config.yaml
hidden_size: 192
num_key_value_heads: 2
intermediate_size: 384
positions: "rope"
rope_fraction: 0.25
init: "uniform"
init_std_up: 0.0325
init_std_down: 0.0049
train_tokens: 129100000
MLP neurons of a small language model. Each row is named by its layer, matrix (up: input weights) and neuron, and shows model dimensions 48-175. Each number is 128 + 24 x the weight over its row's rms, rounded and kept within 0 to 255. Numbers have three digits each.
Before each neuron's rows, "fires on" lists the tokens most often at its 100 highest values on Wikipedia text that the model never trained on.

fires on: "es", "s", "ers", "o", "e"
L5.up233:094115105175089137125123132173131108132128140106157120147122151127081155105130113104158125118114140155128137129072174093164138143127144093137139134117153098114117148148113139144159121112120188125141128151154148117171158128168142122120142155098137133132135139168076104141124125115181118133127126133101062125185092113137113145129120087122105130131132162122128108131092127132133136133121

fires on: "ic", "ce", "our", "ro", "or"
L5.up254:093123124108096162106165131103114126127143124131104096092079146082165141098145175072114138116116156116127098135109101141084180108116127155165120111184151094120126146159131154154160133147100131134130122145176130083125126125135098143142108127121147123119136145120130146092135124173157140094160156128092119098120123139117106189144146152120104143110148133129160161136126145133153183187122

fires on: "n", "–", "ul", ".", "w"
L6.up127:150123151149127108149146132087140131115135090160090128176133150098105125091121112127157153117182161156127121121112118162127146128102126115119107136160140141114143119182177126063155100142140095101129148115138153126073189142135091118121144146138189163132085129170108136139120132145132078132101118189130109171109108087136158140097140123106117105101124115165109155133114124133144125133092

fires on: "ri", "r", "el", "5", "0"
L6.up354:148151109117165143097123106143172145104165089155145116103112124139103166110128109123153151136146133113128120124157099194108175114149127091110117102125113176122156110109113135130141106104174143152151145109114133109132176167133149118117106133154121141135134098132123135082114121088109107134098159112140103095161112144132104130117164107139112109144102120084089097153129121162131103088115

fires on: "o", "e", "our", "al", " the", "en"
L8.up313:135175144117151125112154131097152167115129108128114101154148114122112117128134173150057120147136140143130136060173099129138152157155117097107148124151148136112140112147110129163146080168119152167145139078148171117131139128114135131141138103116147086151147104139128131102148169134133133094101129145123139115123159112069145170132117094136121129115162152149130144127075116105086172143118

fires on: "ent", "ic", "ts", "e", "s"
L6.up65:118096135149091126114145121147145145148130087173164161134137075146131140130115087156110101109099095157154098141143106149134158151151137128166133146121130094085112181153129110174084142139092166088140130117097129124121138143134108120114140103113151130111117122132097153114126078137141124132084144136114111104121136103143089150129150119092117163172110097123165123153110111120146106160128

fires on: "t", "le", "ain", "ic", "y"
L5.up253:090140123134154114146128104142154109147134137179116156162095151088108151077119134107139119101128156145173090121144161111109105112091091157124131133166107124090124155163126161092122164117109136112136138138164082155151162153146117131122167113142166121152102123103085092147136117139117162160088098127134116086107129116117118143108122161099111092158103097148106068111139103121148176108134

fires on: "or", " St", " st", "ian", "ear", "an"
L8.up203:137129130167133114119129124135120120130134160153142092051137130095137118143121169086134157112088143109132104129121172170139135114114122122147151133107131112073122104120113089135116131114145114111171119126155121159123151113145135102138142131151115145108148102098078167127146154156146136147134147124067091119150139127144109110090124169098114164105138072144146150130139191073115102113124

fires on: "a", "es", "ar", "e", "er", "id"
L5.up331:097121125156138139134135124127158131143131158147149075108149095132077118141135102139160121136129139110121119138114125098098136138108146129086114149130138144135099158110078095113161183128113142124147093091116153112145134158144161132100089115133152151153108145066135151082125102136152112139148124088102125132141102116159139134121170107130132096140148144147164114158129138115124148095100

fires on: "l", ":", "il", "ro", "/", "r"
L5.up191:127144143139124102080160114135082116161164127110130107157133143164105127087105092129146146135078114110146129138117125131115156135133133118144159099135169141117124132128158089159130139126140115167109130178111122116110114106123088101132079137167155117135144115170151130156115131139110099148139158122139157124161131106126145083137148161141125093092109116085159159113141097079130143111133

fires on: "re", ".", " wh", "%", "19"
L7.up183:124135112145162134154117103128169132171118090111162138101125140133115191149134138114148113157152083128166149148150113152145139142119108143104085128135101122130111131098132087149127095114087139146165139131132131145111137173169146156129098151091118153146093175139101123151088115114151214144102124101172113112114142140082119127142100139113117143144143132133111131113100178124120091137120

fires on: "el", "ia", "ic", "r", "or"
L7.up199:149130136174133134095131121124087097149112089146124155117156087089114174124139136112101110128107157116116100147178103156130145106167143118142139135144099108112135147153067104159170087155128118161129112124136081134137140154121140152123114131113132151123158098115128165072115101119097094156143122129111105111175128135094086129078146112117098162145131105121150130088106136131136151171109

fires on: "ent", "ut", "at", "ar", "e", "ant"
L8.up194:108150067160115125162135094153118120155126099112131130108177118138176092161109125105133111102144106148160066120140111118095156123101111121075153129117073147154072106116115177119131159164147139128170101087139109139103105144118126141132107155108126154104149135141118117126120128135108131115131113134111134192152178133103105197118105139132140101154155153136129132085110106108156148170103

fires on: ":", "n", " of", "c", "il", "w"
L7.up352:114126139134093105109171136070115146142115146165151151146107116134152186077134171121150130118091102136134137175135102135164134121151116106126114099159143115097137139127161129130152134118107116116159116134116161157106135100134125152100155161107129145147142095153121157127147135148124130075126199104134159103135105141117134088105152147117160122098178093112126107132141128109116116074114

fires on: "ac", "h", "i", "u"
L6.up106:131128116101147151148089108158101116143156106155128140160102097151100153130111115068159088100150128143132103092124146133100123126141140143161083127099135134146118132104130112160138126137107133150131103094180084155110056096125125145091150103152131133108159106161137106144111106118125145132114124128132137118097106125148128125097124139117173179155086105151125124109090132185146124110136

fires on: "on", "ic", "in", "en", "t", "il"
L6.up279:116148160137122119131147133125155137156147113112119133141120166091125151102133128150154138118137112125143148103078138143130164102109080109133141144126152114089116128114104114122087105155106173147177142076082123176121154177146128087088163145139121123108098143067128138134119121121116144155144182086145109070111190165115062119120132140158123109126100126136117120099128152153143173095113

fires on: "h", "ar", " 4"
L5.up361:089172104085130093160126110144110143111121120095138134176164108111105132137114117124165091118122128130117124114151103153115105178130109119127111139106095114143116115079151147175111147136138149123115122136102101147106117101126112132134162114112179159126124149127106107150144081118139125149118139088158128120137166149125084136132116142183106171157114122129126132151104112134087142171131

fires on: "ir", "an", "f", "ic", "ian", "en"
L7.up318:151103084145116161117076080110103128140083111143145124142104123148130109160132146104118180154138129125106124134164151105112136112153096160071148113126121145162151129140127151145094128115134167135159093125155137121093137088129143135161126073121148160120122135123127137123150121131082112128114126138189072102157147110133108149111162110152108149171163144164113137124105147123123137133189

fires on: "e", ".", "an", " b", "ar", " in"
L8.up5:132153121145106147133116097107140133160130106146073159165142122126175099134158148093133096138170148127170097130093115186101135134142106140120109168144104121140142114140083167128103124147116142114154105140121094159116099159120122148114126112131100148157117111123117108161136126112148146137129119112142136109131070143117146096150103109120155136143160090157140110097119121127138131131149

fires on: "es", "5", "7", "id", "o"
L7.up84:151091119150158146134132097147140114097157158133143121198110147125131126134123145117144118140083055169139167135099124106145135132131139168122133116125095146178136115132117108119148166148104139110122153087120123130149142133097140106122134151125145178120102141134139131085137166131126109093109127104117144144128103105122164091133197136134128113151090135130125122135123166075145123144085

fires on: "n", "f", "h", "ed", "er", "en"
L7.up271:117155099131136142115114067106144127111120098115107123102147127135181126152143115142161086177152096137146115146177154150134114134090120148141087110111117145173182151101139105134109123130166128129139160145178115148133109172169143135119144102117136125098072125172102123185119095099120121151126131093167120130117114107137118122161117123166112145107121129163204117123092148146115114143115

fires on: "em", "en", " ", "5", "a"
L6.up129:135110121122131112092131108147119127118180162118145135153088128125072155120102170152125151098135112110116130170117112145170195125139119150057164130123135072101124109139129125145136130098108101108126130104105175188100153144119175126138153130144116137156156150116136115081115139121128092118149115167125123148149129128112144088139130160130152144135106127093138165118139106104150092150102

fires on: "o", "w", "en", "on", "h"
L6.up150:095133139101122102133114142106114153136100150182154105147148121092116132098135115128147123151155115115125125100128133191106133109145132116136125123151112126135109085138150143117150143168109120105123092141120113112170111132125166136095128123092183136124139136169140153165130112094101154068128090104141154120112160128121144131160129080184159107148099125121077112145116077144131112101118

fires on: " |", "ter", "w", ";", "p", "ri"
L5.up93:105121137141117137139165122135150084140138095130157109128131121140080165140145174124132123138129128119141125094148140169111134136109141122144113107087157129151132136116097065115098126127112123166127106116109135064112131135157112181107154117077121143150108099110118100135116137174129116151112162123136139129120092101146163101171141120129132175170134132102139095148166146139112109084164

fires on: ".", "id", "ul", "re", ",", "ur"
L8.up343:118118163135147179114156151117153130167112074163137126135146133136135138140163138124107132150102124109099080124128119147140132138089149102090147167119120130114141106096162124102153131136103111115131141121115137128096123164141120135141141086150160116107115127107140143179094138102107154114087120109134105125141137096074160137132152123141135119160130114109056161121121110199122094141112

fires on: "\n", " |", " wh", ")", "ing", "e"
L7.up260:109111150095111176123104161167084135124080170183159130082109127107113130164100135117188140119140121141147144168127148137149136134159154147141156165143117131082144179117093100142106108103116117097170118144188127125127158145131195157117105138123093109140148140152078140124118106118135135103108125147110094139148129105102134115134159111120133106090153186141113150131135110125120139104145

fires on: "an", "ian", "ed", "ust", " F", "en"
L8.up129:125150089176043120133092106152142110134079125138116137155146157102133137155079177118154142082104109145106144106143121110072117123157112127127146123118097141131129111110138129133125171128124120100205109146114146168120115116126132157135124135131144163138152129111087138120125093140147139130142131134106112128143136145130142131139124162145144151134098153188120136155107133106128083115155

fires on: "oc", "al", "og", "d", "en", "ter"
L8.up285:160168087118125144127125110148134086128148116139112134131170117102129135127143195131124141095103132138114125124107096151161149109102084159139170163158130132118148121134115090120164109107097105174126118076156154143147131154153162135117125103127133134103177139153131127115160129111089128092106124144143090085144137069165109128153132157173147144143093131112119118108083154119104108153116

fires on: "e", "in", "x", "s", " ex"
L6.up295:095143110134106144153120126122141086128125134121159071174105123148140120166137164080094105075136134095155125148110109087101144155159140132125096142128127119121103205114091142122105146142090100142105115096134110114162155130154149090167139106133113103159161133111055129131137132112063117083139128143158131125140114130118111159108124170168124122128132113173119128154113149159151146112150

fires on: "c", "p", "ri", "st", "ce"
L6.up121:135114157142134150104163082122137129110161135135100139129129110112120133107115176122129101153170104153128141117125123176132138107142148131078102129133139153145139119122107089118098149108076132139122110095141115090142098137120148122159119152177131140151121193134134129102153168100109123173121130138152118117127074131095157099134170173169139131125104116129110123120159122089102138130105

fires on: "e", "x", "il", " ch"
L6.up381:088139134143099126145111078165118118131085095138169100149140140117154165148118159121089151099143142103138093108138150086148136079100140124164121126145159117155138141113087118124062129151110116113124166112123152133079135130139123159157134122156123111186118132129119116086132153093136097119112130158150089146121098140144140108126150149147148137127148168132155112147144147146117124138101

fires on: "s", "es", "ers", "e", "ies"
L5.up182:126137116170140138156127141118141147116133129129092144124166093179127132123130119100143075129123133091141104132125147119152115096141096061137101111143142142085148115132127107134153121110142151099149156161130140132113095124158142157125143170119137171130142115187121107143095106128124148110135105103121099136129154104117108178127094171138127136161129108133164114149092159141101126153147

fires on: ".", ",", "ag", "ver", " k", "e"
L5.up36:152132157105114147084132117153145148141139125125158129128129083120078108133139135117109111138140117147139143112105162150138109167124131136118093159150112147156122092076135092111134098149134167128142122135114110114130113129143116121146119153138180131148144169142131167167174146075110082110120187150110103096117123118124137129115117127107134117097085135096100087168130136183102151183140

fires on: " to", "em", ":", " l", ",", "e"
L8.up3:131092138119118129133124139125126133135108150141153141118135134129109127136109163133093176102150130105107115156126146142106121143103162172157156175178143109114100133131145134148127100141150110126151066102151122117158143150122179139167106110124146137135147153168132103149124114127143134094110132160120137138112189138153128147132103122091110092146109144113064105145136114173127117111079

fires on: "e", "oc", "or", "ent", "ers"
L8.up132:091150053104112141138148147189133137090122137129130138134145113126111117107136099122086121124145156149114093170110108130149138161115114114107105170159117083058113124152104091131128180131122141111173146143113156124127132127132131145135123153147089143135142131142132105122100092122138131110110143104097132089134127141124084176107101136140140116156166150131169086122108167142111126161098

fires on: ")", "ity", "p", "e"
L7.up153:166131134139119173108147139155126130118098160189152131090106082139113112093106135122183151115131134092111080095111153087166123139142164132105157163116125145074130075122100153101125124099129128134108111134162116076149142145147177121139122094124163138100098104107125128153152073138111154129118143150113097140122133128115108163141109117101124123136147146088153132079147120130105158114151

fires on: "ep", ";", "f", "ot", " R"
L7.up203:134089128144107136134077093103108139111140123126133079138100135178138095139101125157129135127117117151159111108135139114100154177143144084154105138080155128157134108158161134120097067158124146132110117172177152106157129171132094130102099128137158151133077128152126125092138142181131131139098132137150138138116083116099163137140122094143145125119118078154127156101132149146150135090130

fires on: "em", "e", "v", "t"
L8.up291:145108135141136142137156128156145152118120109133119148142140118130162156154155144113107125121100121093083164163105116159131099160090158121135169126176130149115130138123119129108123157133125106142126103131115183126155120171123126109167146098136158103126112120119148119150129115098143131093139124113085156116119108131129160161137148087089154151143150141094124092143114132126102151122124